{
  "n_head": 2,
  "n_kv_head": 2,
  "head_dim": 128,
  "d_mlp": 1024,
  "vocab_size": 2119,
  "qk_norm": false,
  "init_std_down": 0.00738,
  "lr_head": 0.00462,
  "grad_clip": 2.0,
  "doc_mask": true
}
MLP neurons of a small language model. Each row is named by its layer, matrix (up: input weights; down: output weights) and neuron, and shows model dimensions 0-255. Each number is 500 + 40 x the weight over its row's rms, rounded and kept within 0 to 999. Numbers have three digits each.
After each neuron's rows, "fires after" lists the tokens most often just before its 100 highest values on Wikipedia text that the model never trained on. A number after a token or word is its count.

L2.up612:493528493525463432536522495504451426603454521439458478509509512508468441526491483554477463519495498553422522515492508493523506504489510447480449534481431448564513465535556609393509517497508567492489518510524452480517553486581522500569470540506491522497463443546465567536493518635498528512517526504574516507490464544511521545494487541518508485519493476468513533496492471517513555515523574486500553485537498437494519407561475459487506531503504502506415511560495512556503516526543579523428491508381500529584474511442581509461510483582495530502480546480501552509524498452478475425541514489436516498550558509510481524550504467469385534545512549443547426503482519499477554410491523535514494447411537532495472527488529524525502478490506439538498494458551490556555444470472540
L2.down612:465501595502548527551447534570481505522568555491467540554586509459518457512444531527568468486447509484446500496545528448539511491406504511490467509456486518549458469507497512445512496523476543520464495544556438516501532507549541461504468525449521557442518496539529515530522450521485509563453506556577484523491426553489556554544468434533544492570484459417519533487473532562520408541528528477609498519463449491527524533586495524482474521513484495500429480486572498522507480522518517566535454506423479540499555494484523504505554503570502552527478475495465515457497497451441505394495532574472527481529526536439475448537525562503466509549501476502491471404526546447471530464512524517411517518467530581516484575539568488531439473469500489545475481459511468565549438540443527
fires after: " |" 21, "," 12, "|" 6, " of" 6, ":" 5

L4.up718:479505495526493530476459465543492591573514466475473397499395435464473489496542439536535501488454527463490483465518437530514474479483503490490542528521505502525501471464459437457557481468494500577556441582524469474563481535516505501451438473513507479425506559489484440559458542492473493598511494452514445532500504459519532530518571473499532502510593515556511526480490440494468602508518514532482505575491529528464590498474574469528505482441546572478483450468505502525526554488387500510512505478484465443458528465484486451554492595481521581471480483563535514493475425561548517529449484533528521505570557418523528453528493506500490444483483456514438536531510497485567532476486448490478430533482503480433516487515479454443469507533461433457425476468483524502387507473507497
L4.down718:506549446531556516479492508497500513447522440512554522493495543569549505560434493458497465466568503525517527459512455491545531529601502496507426534447484479494493489541549501400456487540525536485518558462514521525526554501475559536489507489515527511482508570481539468529471512508551469492442456361503475465452592509489519439484517545514546421477589468427514536527510522514548460599444504492553441481548508500532481489461501500465489498510437386525486472521537514533549473542495544566546531476526466502506470449544506530578465504487471508503493533499418503511394487483439488505516528519467579537399566474479527459513548516524468552485478496569493519496474516481465468515526457501569528542468549527438552563511541518473566491536424501519488514575466539451582488520537462
fires after: " (" 25, "," 16, " J" 12, " the" 4, " Mich" 4

L4.up833:584538493528486562503435467464553486556435444574487514495535563579443489547487493426453551518518465521489471531503547499462508540503601429542535430575415474556458513496478441442560493487460550471473442513425474525484508531514526502463506426500525550480401539496518538485435471483490449510597509494449564482551541508501505501494461501479487542548480477468507538516516492444541516513445459468478531488461524504482457414474520422443578511502472493484418527541474480474532484496496453505499437567481464504494492512451440472462463465473479523566466452437500462434542447551535502518467495467578527467562490574470461471496509489575528440513478457510469516567493524522527584538552501476467536489480492509508562505520478444499532503558470544459534546512511408457460522457496525
L4.down833:433437516498553464517466463460492461444526528513499599503438527493468554557499473456519429580564440437466493519508486454506476533494530507489480467495493513510516568492466491466475535452540468449498504524506467481491483509552514454489470509510565536445447552449501482447475526554467473502469407473459472477489506447528572500539556499536418543465554440442475454444475489521514473545477469506466466534507446556484551472586463527508467527525527475484470503495528524500505500491527511489546396496505475433569539510449507480413468495522469509434536548477537478531418499535522586483504509565451512356538475432520578571509509532508483456468585483475532463445494451505476530498455462485508434491457507437504587539511513592501507504558592434458499460466485489501457496508519473
fires after: "\n" 15, " D" 9, " l" 8, "A" 8, " T" 5, "-" 5

L4.up622:464508507482461488495473441517511592550516444538585492499542472556503558466531462458532563520514458479461422490522462457505488517431468491523557486488451557551446567456562515479528538409519420443558469500573449524455456519599489483461529432528482537508456486492531495432473470497511490555440464535530546508516480543444495479520422548460514513402437407535484480473445516474510545462480531535417470477470505497530492540539543419458557509467503498451462480541507441442456481451490476480454479401538522590504517539573459501511520503479473552461496484540444466539527473479496489436508547474485532455530484435535463540533554520550464531442514480455506439523528557546458580500592488482457472462492519465475507564507536496483538503524470532514511517473490484518512503570533533
L4.down622:510446487587516461451564441499478496558469515475508455544566542547417515503439467519471458522492497523544465424448552512549473462513591461570492505610505542489420501594524415470439456501531548506482537474478470480453559514522530440457446496488484495442476621536531471538433452512481454486488503515494451505430447517549520509515464471508526553565492523506437513454489494571521499511473455553453518508487505525480551486513468556502505523513514538440522441493581499445507495510517477485507463511528451493539536472508529560426485434518491514431504546418436474506538531450587510562472424445512473483405509577518488490499475501491450495468515545507480538431513522469503486525537452489434468530468514501512561557491528558505493474511528535555545505492473507501448495528599487
fires after: " the" 25, " The" 14, "The" 12, " a" 12

L4.up647:506605547515454521446518408530499517544528488459521441529483514536460519495486492437602564429565458494511472503515515511527548491513449546443528568571523510494509544543466509483471565503540433458530506407483491468399561505539550492572526479501495478472447527499581469533496508501438470498487475510580434418481488511472500531501446456459486534533546468531479482452522498477503524485490535544430447568518461520446543456439474530513451499540485537470505450517566452463470524471538497511554495547503489507491524481445556518548444502489493558511510555477476446523560467544558474409562556498451474425548514496476546424523544547479449536501555479519478546561493559472512501569534403489562506493533509493532509516493563475498476503504518486458464433442524580488513524481560551
L4.down647:546436515418466460491496480463469480488443555504466548468512518505501509466462570522500415496477464471509482486498535555524483466491579531518427370508500535485472464571475503529481484516566569563484493520530496478542449556470463500481471522465501510468505488512528448508547514457544473562518567466441468520511506454489455437496522535499548527500510498511535508524451460542548452556482443422555546466621474446469496496506470519509503461454553462513474532450498575531503604468437456496452532519432484492528447531491455497461582438497418390472570511550504482494477488529500504503527439477559521554438465500440454530472506485491488501488467463477564471499520464541517516509513523483407509461448404481460464490513454522509491508495489483531517455510452436498533389464412459
fires after: " a" 39, " the" 22, "ge" 8, " an" 7, "ver" 6

L4.up505:505456499516384530605488475481574475459439505533473470551470460511503434516521516426438505437509510484528508504503400529479529462517544511544536470473477480458530527624517454470516491457477478582548501580532542454587464494455503504522528501486484444447546505463523539467514510538454512514492506523507468537500522553458509519498555538530503535456559547479502505513435495500524504481511518471516465544463504529485394468530466471457571489479502509507477562538502540554434530512515485390561506547423467462438514544514526586448453561440480557481493512527405517512468548528483453476556489499540555461494498440509481468458469512480516465437475604472514487611438551580485472572489503494501555498455514528502446527475520523482490558487544467483539549487507465450516518501511533
L4.down505:502503452512509482533459503504484474522521485517544521483519528513514535468515487525438536580432518489479540449524480487508439440555511450450569514503461450485563492523450469543507525491547442512519471454488572440493507449556575539486423514486476528517486524559471454521525461533506490421538552582454482491459454528493523515522526502441449482545529510497543513564603481412587527481469501498504519498486554480565524545553489473472521489557493527555466495492539523566487445492481493535562607575395481524503420476496503561539532436507533484491510495481526507511505511559510481468487520471539556599494476511458500464485508505478572526481545471530506520500519494572550493488550532524448551536550490547453473416457549537449582472419469524432489508428464481403460421483519429
fires after: "-" 33, " un" 17, " " 11, " (" 8, "/" 5

L4.up484:474488455518532526516423493519516536515396550478508458540530418523471539539526513443446540500464512466531454465437479546477575480462469492513564513496493483519471469540471483562456442494533485497569510594476531513487491470482478444505580539413429464463487500488503434463489452545447553522495562537488456529564510538558484511518499532504548472498489556443484475548505445464524504436524491561511444480473522570516501547525523464447536474473466510451500560516541469597469504525520473496480520479497483539427502532502531490490476467583563454474551473461524471539516521529478468456485456527538558492516460506545426406486490538483591474420423555526484545461486563569460469476567493555450418520455513523516464484560488514510498547540439565397521467517572488468483454491471531
L4.down484:505475487517524551501518475459469479554522589499484487473483547498473490507624552519427471540453520598493480550554455466428530500554498491523446532473499531498494471432446453495532550474455535551491520448552523516528514501472575582526493474513543546587446419509470513581556555389546480475469512526501581527496507450533506499465461531498511413461491535509420472486571473455493510453477517479541497512492463457535458446521470525495503500437484449515505452451496515502469501528485531477553557506500425418474416487498523540515493516523501504578574432510519437456448504558605525565522537507513497535473465465520499482511470565469428453493532524526542538424477529504506477431477485487469466521552464517418499462465439463528524468511516525517488507490499485501455534398487456
fires after: " (" 19, " \"" 15, "-" 7, " un" 6, " in" 5, " v" 5

L4.up1012:464557472460511490473508427549505447530467465445502538512529461563476564479540476533523539548556530526572469500524524550454540456477488536479532455513478508527464523472454549524464524463529472497486492464461547452418505422460521562489396503458496449503486481476498413519537465465444508480442464546528523457428501436542494495490492461480471472476514561518482484441500549564434569539566574484470454494418509515536473475505515430429544481481463540471508482444529488445530519492435462552503460439413377500499501495510514452484486544454546554469460508455530495564500433504478490474490472460526463476521404498502481411444527576436521562516516506503538441514546544498434554603514491513500502467570503518551476484502482457448489500428479467440534507503470464457477508518554516
L4.down1012:545429549473535540465477509467462540514472529504546498477426535493513458482554528556516524463482492510512589418460463550515487488491514559514443534523545477473496463479498456552518483526516510523557462463429494519516496546509560500549579520401461509482449446431425485509526543466541456528568481526483461486540478532545492432579477558510485536458475440498546496552487450475499491476483419539486520484607473509445418541436480586525470530516475436489429491483465514534530460516547485553477494580497478536505476434494536469465547492540512395529533496507478469384460595557488537521528542564467542514508524426452482549507503484552508521491487483516483478459491451536502534426440463531539508479547573500489484522460419506526427467465503559495481526505536543487493432523474529
fires after: " the" 37, " a" 26, " an" 9, " is" 7, " to" 5

L4.up263:521462567468511429511560550525478437547460545540521513533524489491487556487527494503394505570578472474436541478466504497461541466502499571470487447566479501498532473500429501494474432531529481538425505515439498436479557528493497468508506494557481472504473529499462471496448551422456488449461485525529438538493532537522534506489541386457460558512537515520466550453518519536594464469467438503532556546396501471538585529505490470534538422467523431468476419511512558458506446548508440540542458461475476527520571552444504493481416485500575476459514458516503554535516444548476507505549469461505535510543450499509522552551526505492562520508543531530433455541486504489492465567495473495433485492450521525532480520480460504491475558531579483435500511573515583531557457508541518
L4.down263:572495506611485520525484435498553519457509502497531537419479506474509531518583510514539474513511471538554498488495444583499500553443562523568540511496508452494470532500487468507543529484461492488517465511434573519527462521537575490626588487507498510440524557425500511561532496527473465446558547474537542554497544557554465510473543464516477516552467514470506508495446515555490563479540457521542523454533488547449434419506453523449478511526508506565433502564463528538517567464535517528427469585545512494507510446492487476494487506501420489471530495433511545553453534486548513424509494558503527491492536484469463530502468521521491521521485444460561426524496443435552426435532453491493508509510453460606462477533560432562563472538472526442455528465489488502481444496495526
fires after: " I" 14, " H" 14, " h" 11, "I" 10, "C" 8

L4.up327:528550426548448533495554469485559509531517511506533504524543514448477529552524443423450472481509490481515500532490434513517508501506534436563500460616477475471487606605487437526458497457547562602531488524460465531570498522411487478520410456478486537466488544512446463552482484514509518460473549516526479424457508533515463481520531499557470503550598450544487470564443458472491564427486524493499484476436527530404436456556514485472514550422436525549474487504542429487477515540430514523473485556480434515474520525468515493533472479463488544443520490518474512529503584484501547568530563452561470527484487526518501537466452479518536498462549561468488581510437513541477483463523455495481511512530514461534499477535553427520483516496527539455493455537527464533435536541505541
L4.down327:465623479413505445509505545538486487481506462477553467486458490554533500488489576501534532494480458466476531555529483530509468490509473511495516475549490511471467482493475510495479534540499445466530589528514501558466508499527527490426436389542480459498399543503466473465424461569528446483516488490492417517518561458513508498497475510491494411520405469489575485525468534437526573527537521453540517536534607494556601557469543533550528517470551580490495524476551552518485475507518486483507507546498515477515521481523543627542508459466531489483406444539528507505546551518505495518482519522479473508546446507490491553554500509483460510536475462438490430476438474479481464474511509585513489436476556458526536432505610457485497485480490476400501479513498551497480462483510429
fires after: "-" 19, " (" 18, "/" 12, " T" 6, " \"" 5

L4.up559:467548508496436494582631488519500477467454527515483558530524497445496581489522524516522439486482555527496438442466490481495487529514539490579482555559515538443541512611546437571472498469510439524450512542471545472530505472460503471527489480518515510511462481476485500452514453455433590409521526510525581485508458527449565464528572496510490481512560509513510530489498487517545510501485569488559471590447492494466402400546506479434481527507559544485489530510506503446520512464538491502576478502487469473464548514509486555471558518458550492551448505484542486512523533400458467508541490487453615429504464419513427536404440515473541467448521501481478498457507483535525452515579415439527480511490527495463494471512479516518481493519502513518485494544553498539508524501514571
L4.down559:462559490487531581545492516526510426471429424547519508519526467513557481507475490484502490516522599439547478484488515523493436505519531517495492491535484489492524480512469501540476436581472414453495493509534527473556479480531453498436563413526511590473483564533503434526520416530476454532498527542479556495483533574543490506529515518489519526464456482511514547475521476420531527530467493533520488470529499552588509587500521443403523478501504446537481556541485520415486511556442507522530466528497536491517501566547466521524513448508489434494455592537515532505482490481435419460460457512515536518519491499486434505432506438472546497448545518480560521505523534526480543488575556620491479493592520458502501467515471505414541466504499573466473498599546484492466487471420432
fires after: "-" 63, " un" 13, " dis" 4

L4.up781:479621451481565474526477502492500504466583405527503461578514489524495510534518485505603548497495445505485514481488457544454520509512470506444465485446491533521422499584492507534451534509545485581531497504514462514427545533521464530493512581538524441458498497500544436533475478483454522560507472523533483532560497506529549489519463536561556546523492445525493417406403482503444563436512461495486527555477407557463514482494497511549471439501471481495513481485573511524508511453520537476552501453490456501501458495513540489524464537525552611500475462522410486463523549518531394487525506475415532484568483462442448464531555563523465519545519532482510521474494468475607473486542464526509538497527472483472533463492512488558464513542526417520475464424518533518504440554489500
L4.down781:496481505507585533472479468507436456466520528519576498556521440507572500518494505493520495518494450507527551483469500502507481557499508452420385418556491529450475472549578492500469480460487581502568529521556626510540466473515440505504524500518511513480509486488522538564507521502530544596486429581443467555490536534498488421465481492520530476475607534502433484488507498501490466491491517595568507496553449541508489481452477465456517559575419499492532478488573528526548514502484519510527473471509493548589473534561504526509470449484579454512507487519444489420498540493531472508509547432470512471483517487505522523452515538520504557503487488480480433454473422481536425515510521529392566494451482463494533474510445582461521535444540493545458484464431462467457487446483472
fires after: "," 32, " the" 15, " The" 9, " that" 6, " b" 6

L4.up961:483559494456497445494534419455522484515479499518491481382523498467508458503528443505525429546448479535482569510468520419399453498539495573499488529528469507446487530530567397510546501493518513505463535503521479436429474493565511499487475466520547444479519513470514463576460510512508529539465550525468488457555582511519597497515417514522434485438586493543423504515463452539530541483476493482548460496532475557553477415521510462483478490500493577522473452473576565523431546510510521471479512493471463470526439462539562462522572578497535540438515449497452519558507474490493438464504504481522467449550523550497514506543557506578503512474480518495468524577563522428544457517569523489465559557501524466476501512540565443514463513539514470468460558539479445536459530500535499
L4.down961:459457507594495429458437474492497470490536563653498492462487432460585452498475503520533441505492544591528502456527521460438493505455485524483414432543542564420470555489553505493536456506498558449454514441491521481547475549513476489511503482513453510508457510508454495493513536474540476456457499487480484520478530531592505519492463540577459493443561471564440444519490489562466484551510501564424502471536483537443484472482554536527529530508488550476521446435516543496490501540528505462453516501479474446538451501488510436498491562476544534446439444501460510546480456527490488502474470429487530425509473500458456531469490521546514530585499492542506430472465501494605418525480481485448546465474428490441508511544488543518485565490522493395473462532468468439508519440492518
fires after: " b" 13, " c" 11, " the" 10, " a" 7, " his" 6, " sh" 6

L4.up674:497507438456449512566542477516480473552429536499518506519527448475506513555509493414481510448503504436452466457507485481496543462517527519477538526513451462467533395513464427477555492504548541561546497489453563467494485501410518482517458550514469530506470554522475578544469560495465539519547472523477505475473432497468454518447514614498527476550526501498466561474459441514458548572577577475436566482534565562471484541477553501492484530447506506472464471469514517499516518454486371528492496503484499524452519502598464524502457522469514551499472553478503515508495488511475484490464538378493492548520497522469448497460508432422565457532489472576483547499458511543493569532506556528503483525512487477588544490486467523550547525480516477400519468424544473549427537541553504
L4.down674:502530458460518502472579508556512414550438462507492528525490527541498502501483439503496498470519479448537464524517498615505418544547494490503489559464551550478514495507410472511544468520435490458527512502549447490516548459499569507434474459392501468493462454460526461498509508490440515519477419524418475465534524481497539465480538482521513466527492503508485521491527468440561561479568539460535461537425483492586578526522505497437559569546551438543401508476458517524484463479532473544575459513464555537477464466564531539524543524531508407562476567465452494517467512486505524511510476461416431557530489501532465452546512529465458499540487460453436445489468486556515499422474501494525459536460520485448515512553429467468528456431461567490554447500458463497513476524483443
fires after: " Y" 17, "-" 15, " \"" 13, "'" 12, "W" 9, " T" 5

L4.up492:499442479467440481488542503454514514473457512545506466473514522543456553482502488475437504522525473473487522487452567529492512467532496506466543473522563538559494487499597557500554485489473432555523577493477477564414554481567611492552465471521462504509562561497504516483485512481454496492461484477500464486501539583512448491451499531428506482549436459478471445427451500499530408528534500561471482441446492493465490527473511505517514513511498490530478480452535512417456569529484537534425547530473550482509509508498487502496495470495428517404549553494533506556481478596495533531542513486517459549503508511528553507416469445485467564571522480504451514507487656490446527515499521462572445535547468511413483516497551498488537568438551607491532430460540525496503477539481503
L4.down492:460534565568471477483464463498481467454548532505485516524527494484477552501538496558548475511599526545550517467529444452493424499461394473490465541538408433472506536488547423510491489487516471492445499432587543434553453441488465532480545509502549481533537492544525478564570428498555443562514489512538553461443434409520486487477502526479530544492523471533500492425535493530451536502470520532479506480555506556501454480547462537480531487500523508513532433526500487551479517557522479503525481482424454489506493481526557485445498451601480553408516469546483500454515510511496464425518462469435526494507496511530505457484538543527477518457470557432515524534492465483465536489501472451505403469554541531452495528547513460495562480568474454563517575484464523569522383509459448
fires after: " A" 17, " a" 13, " the" 11, " O" 6, " On" 5, " for" 4

L4.up71:483541476536464523431474471481557563536539523470528485450500513513478476481479490537469478442455525489477520559427512508428482466469502532567522524531502449401497544476481517487483502435498524501455487534476577448509520461451499456529571432472527479512515491563446503467532508450468438507529492563475563457429499490509480512492482464516523467397511444440441517449457470573585548542467542566523465416431578440515414519479489494487544536482445512498434490535463505530565516435472453493466527513539461505431463544519462468419486529546495488500514433496493550549538492522531553529504547506552536543447533455495558516469473436592498547459408451523534454491486529525454498445428493472502440519502492473463486491465530524538480536499552476536598445503499474501463465524409513
L4.down71:491538493528558473493519522533510502460466474437482526512486497540465467519493504453543452512541520466493489523462499445510482563451442475503488529540468489503526561475428516513601408459567512537552503492524494498469523501493513459455416494487525524471551496523556485467502472602522448483543574537480477605512546549454529476542498487434408423494471524410551493489487517467520509390498510459491525491501440514406558538472423524533491523472497564519484505559535506527547538437483488529529557448491509419494419544432502501502456488516433479497528582553572512473503401530529513534484537448514560519540522492518480470518508529520516502431535511516472432421516489554453512466482543514612445467507454553425560508533447520458481457474496482514493513506487473453495423515532526
fires after: " in" 52, "\n" 7, "^{" 5, " In" 4

L4.up944:595541435506484451516498500542496566529471458517486454478554489525480466535461509562445542481519507480544486484511482568559483391461522497492520454484495480496442549426551492526480512506494516555517542494468554460402473394458486474446435476527482477457457505574448550510522445492529443497492502496453447559517489486553542551477487515528557437463489494544517532417498472517506467502542593457523541524497537452512447572452526506425511501536474524498491501491488533547549445547497463478588466434477486525436514505499422539547513525566513489429500471427533516509489542428535511472451573453522495445461504476507461504471473519466540552451505479454439508537531525460523498579566500523460467545483469479503544508526464497512573541506560594496559506486477431552513456561441441
L4.down944:468508507507517548436504542576483496434467542471440521577417507596583439493562471463480503542523500523513500407448492517508491525537465572529521541498498502477523521405480532493456359508474533453515504525506457520467485436461490489517476453529507521475541508511619481495478480517476478533444541538519464527515518580439562451521519489521537464416535561512463398524547552525501494470497543430511471487522501473455433493510508500542506545489498546535486503501527483451459502422422480473517498568517511531504511520510465531563463458510405543521440514516598470489534533494469431524515508473543519521502515478519560521535456438567534527436545540457505427422462499526534484485454571518526556540507463553490529535508505505529489468475426483550538485537487495449480478574521488
fires after: "." 28, "\n" 13, " in" 10, " m" 9, "," 7, " B" 7

L4.up173:498550534419524472515595549510414392546522431522563517507479487517479500515539497490431425540481602495480499531480532585483538531433486428510549550507422508478601539446501527508442473508475579541519548503501512526537513493505478486510425473486472542459488477511397465514486507513464513437502486476532540461444500470498414460496530522522516506519449561528487455489529534552482468472461451528500551475465480527494534468456429523513472483495505543498483441485523538529532510503573448530485548515490594476389518539532473533565516494516553549423441526507485563470481506500551525498462509517508511485460494509445468566536504537525550507466545475497463533473472454519565530467541619531522498478438433465420473452509418514476527532456490463519540487480511452549496550453489520
L4.down173:542529492486542431457486456515479487469504547513522479477508489552503496537493554541454514544516479562456394511525486557498492550454473492601516499523536522466489552563473535434536498563492479568530580573536502562501470582492437479498471504472478515501490483511425590520453467516485454443491416507474467517570537576474502529479554490501518467484455529478532537418480564491513450559492454542480564485434477558471427510545533433523499514446531491478545561573490572523550503394489498520530541520463475502422513462482443520532522452586505536514437561526510525547449509476531497535463475530547431546451518417538549528537534479445488546432516525449477499507522508526485424548477518464526551453431476465493508542502450495537547483499537521479538540541502497558445455482544506
fires after: " sh" 20, " w" 14, " s" 10, " g" 5, " d" 4

L4.up336:465479505577483476579498478551532538474478519539598400552457513521457503419485501526489484443523547562463501491464478487518375457505478513529555457533494579455484457556504472410476429546501493551505459459463584490550468427496496466505461509479454411507487525589441514492559461505485459534466559524517417483491503442443544433474500503508494475536529540473439521432536436539556456519458497485564536562393533469495521451458446513472467524513482493415435502558425517489511508531528404469556513451508473501465538522537511522450515422524495562541484524485487494553499498530560519438520528458523535481498471496524477526424498546467501497517526519498506472531485424493448511562465471499531504491517472476546516464487452497437490451510470532526455490456474442503479468515533459
L4.down336:481496498490471493522467581521558543475412496519526474550515475508520574500522499466551479421485524503481439449466555534494414446539514481553486503565516560516406502443508459488484515558466478461436537518575502488465500521520518490466513505418527522459559491483442434452474478475587590590492538474489428570494506468527544492475552508547507519530442519508580529496485443498461531483515474476581491544525501485477465519526551514547438525541527504503494480482492484565427496541411528496429499552562562551541519451499517486582551549527499476478508488532511495536546589465626561513480421535493491562496531550534533474503532501526530577452536510442484544514506518522521511483524538521512453543519535506446471492531528447557481546513513546493449457549482583546525501566488522
fires after: " in" 22, " m" 10, " is" 9, " was" 8, "," 5, " t" 4

L4.up964:547438414426522502494510462585490448486514455505474538493551545499501484412489539494510521480496508533479633438564548514465507519477525531551500501465520498476512524550511503530520535547529526517465500496504518480419576493511404464512544457503536554549542475495503453495499551575496504463522502498451526513495452448538572525428479555476568497550528529504512472489492510454476500520500508517557542529482535511504491537486516523433443517538430554475411495497471580516543548403548416531483472475436548469428406574476517571420518500582512514552483521467546496476431511425513553451537556468468515494519569463513533522524507496566445453497462469527479500476524502483500466437494426455497492468477484476493517519463409536488454556451555493591511484538489487505503545558492492
L4.down964:510496519537535554490457544531532483501536549486443508429478531524493536520477507506589513508472510463482523538482448517530398508468480530462508550487615491484516493410441555520497436545525568436521548495480468501482488463507478520482496398495457510465579497461509503475580548432515509448583552511509472523498483621535507535497444485498472510474502554474465502533538436526459502476537481472475471431483410388474405524445502471538501522502537443524446502483457413531459498605473470541495528475606441534511505487564487534526496475511476571497473463489491503526499478461462504511465452510544538486414487520469511473428502503466577485573496473504437502485505560552514459553461487518495503551514482509481479553510477383485454482499529547468455504525551471558494516540488495
fires after: "," 29, " in" 25, " of" 10, " to" 4

L4.up349:505530461441465485564494469527535473555493520513503532536484442482465491543488487417459504505516495483532520567574497541496473489467522487569514504473517475480501525519493557511489521515491541515472445560477533450496428443513496508496532519543472468457577533540484464526482511602492521501562510495479526526540420508574476544410539537482495487506598532558480533455495459460467481542510462500559541542500577574515548465521531385457466425434439531422529504542534490490499506531458441503480544554505464565494406506513570533507488455478434518458517512457489574511498440477498463481466452449501529436467459517520501454466516532415500541502510523458464464545414577507520598538489489532474580526482493493463478556478483498436484535406456472565512527523490528509535575525418538
L4.down349:505503476436540480394510581552463496528503565419483543392392539436489549506496570504526535534534475490481502496473517548551469487527471479484497569473555468512463470468505466487534567423493508577486529427510472527609535520541472535512488504500531444538466503465551518448534554423492518548464470582530531456508490451490480492503505551516536539494512479491508456515569481495595501443441498499491427472462479507464520513488460528520519514502503513563502475502526483427550490534465482478564482560567478463510416455543501477510511491458461450471478398540471434496516483537471450495504540517505501520461502516529461475560452554509415519481506398501456487490486454479549423449520520456519526488497453480522447542541538446564542464546486545505522437446418533533559525491514519
fires after: " w" 18, " (" 16, " " 13, " \"" 13, " g" 7, "-" 5

L4.up881:466515512448487453492564567465450397486576539416520434511511542462544544544509534546472559490520528493586450492523462481516504514498395552463571575522423556511504506439459530521548514489526555565514455490503521473490432523530388494503518489498500446462454565551457531495518497525499511557431465429556472473522539504444480466489548545482506530498499459555460519523547491519479513476537476508558554521480531472496570502571547503515506430462481457504460449509544493533511499519547504448562490466509597483515482533436536545516447506557530522519545466573568520571507452454492523566522512537407560542513555493487503498572460521483498489462430478503430486463489454515508526523508540502416497512454509444456532439456482526570495510530539512482447507519557526550483510549462517
L4.down881:520446529531458454518477453492473504576489493507496439424476504571423489465541510528518483445509516491492500452509502566481528489515519499546493485432520498460430489528439428454524514549437539475434487556537486492547555500461519482540497515478579439543536476451528538520472481528501488430509540522501443469520466521595522529566500464495574483557497456481488586636449525514537590526520511524519460541437483503458463502443450489516485572524495542506495499457462479485441443515395552573454458534468496534507515495482399478476532574444519496470547503443470468464491526631522547462525517521524493443453547518496519487509511502503502574451526502484467500486524497511513491491546495439552512584466490524524467505547489455544572478522550531512502402508453445554512510511562458
fires after: "H" 16, " H" 15, " h" 9, "w" 7, "h" 6

L2.up47:493564543399497484581518535462518519480574558417481519463427473483470527557485483496536377512585539473482520575446481482496530501523532439525548550527476505496524478503473503505404509516463448485504479529532485515437522566517527520477444433404460479543441476488507556491522520533460542479447498512420500443449505541460396533510536470507408506519421443498476531486454533478456450525460497492435437507465485562495462441466491438495516495510492524508514492527453475487558489503480563455488551538541509428550487519501523525484478454470504454538606470492377524494497540465467458513521518496503455562467474510487475507551451493474561490531482507493510558472502499462570569525553472484467447533531479433513498531516509453479487511486479468474532455517418535490443427469557498
L2.down47:481529522539533522561404436505451553484519501434499522519479473466543438448526543481540437569533451500543492511479535417443465456493495488498531488433510550547559514492488471502476480446507530523535491553571521532489596501564506466469438401464498535508468458510418540501532515498508490486479496493472539461511508550547449491514532544514462470452513477472511451483505485571488538489495466491498458506623459524478512493510516540527471438569573537583459554444456469521489455466547534512547506542474595521547493446544472456503490571571539518591578549442464524478497521496501459453543539488460462514492499521524446545512571524452549485543524519459416511601488572466553513467450450508543511489510516494474513512530489483506530487456514451545411481500494417465494578508471535
fires after: "h" 11, " h" 11, " g" 8, " G" 7, " s" 7, " c" 6

L4.up732:534391425515514531487532519527554536444522482549514454468526500562439497510516497493487515479522477462491516514509451465525484382476535466564496551449521541489525569500545462492473456457544477521517535507485515547480499482480465515416455532555476544502589544554479466583544442431504477546560488468473388562536491469500496470479454498535469482572539488455481526503480505505488507545500454433416532505510446448477611463506460502498561555528453493488540515490566515493455512523452580514577473454455423514426544497469519475501514449446450500469513511452453556466477512546488544524461508457539524472474491527393497505479518497586446574496581536522535532538465512438533489473515545499515529457475462482518485499468525432503471448484479503496482598487446450490510523544442555
L4.down732:524517530461410512502433537525391438517457532560511480572461478481521489495475484560509484524526455455483553516505475511533517479547506460532483500495529449507433500428498604540460516441454494509454525534484515540518477532506455536565540555520557496466515519497497548515503508485450504478473470451500543448463557543569531449506423492521553506491547557519527491430499532486465458515550507434395415513542568466516472507477562551463493504440540495507531456506465513523484521503472497496420534531529506491457541463536476543580520415528599506466447506505534535487497508521488523455496498491517588488378435449500528504490481483476470511535431462527510540523538568513533481514508581569530485497577479413545451439436493484505512515437486436523454579509523555575468518528490518
fires after: "\n" 37, " In" 5, " September" 4, " in" 4

L4.up99:488624470576546504440487491480665537500460450536510580478534472450508523506457472498502575441477524522553533543507513516530430518492508500501531508438535533496499509456481530553484463511526536468475479508484479512512540540484490507486483528486511427497460507455523494548558533609484454616545545536411492545519533442472467560533465489532552477541565467552461527415436489515516480428556481506524514450503541499497533522514542558475466492502513575487458376535510511466510436523473498482412545463487541485505454488566557505540478493488554542521479488494445481500569458530491530591464531521534488535486505471490505478477520521433533519461487497518535537542462460463521491459505500471491529493531472521404540550428558448507507456561534466488568487557461478504482518458533495
L4.down99:474543510555563476446498456516595484457443453487449471536564521507513490504468552549515531511510449534471493500456531514520479544466550499516492505525429484501449513502489489538447490490480509508388515516577518557534442479515446516452511538530470512492484514483463455567590460490497502564508532482509539514556455436506492501494463509479495498558483523557497474425485478486574496405496506380514514449551536480465480539524516552492434439494547480505500468528515549466498480519512492503415539515497515538534452465450476467556496488465498522487523456492506540547496462496513590519449483460531579480401585388451564497564462538464511501503487539511514420502357526538492519463536461480520558466517548467439505510415523529457534481527570523499551530540483479505507567568533548
fires after: " a" 13, " the" 12, " of" 8, " in" 7, " l" 6, "a" 5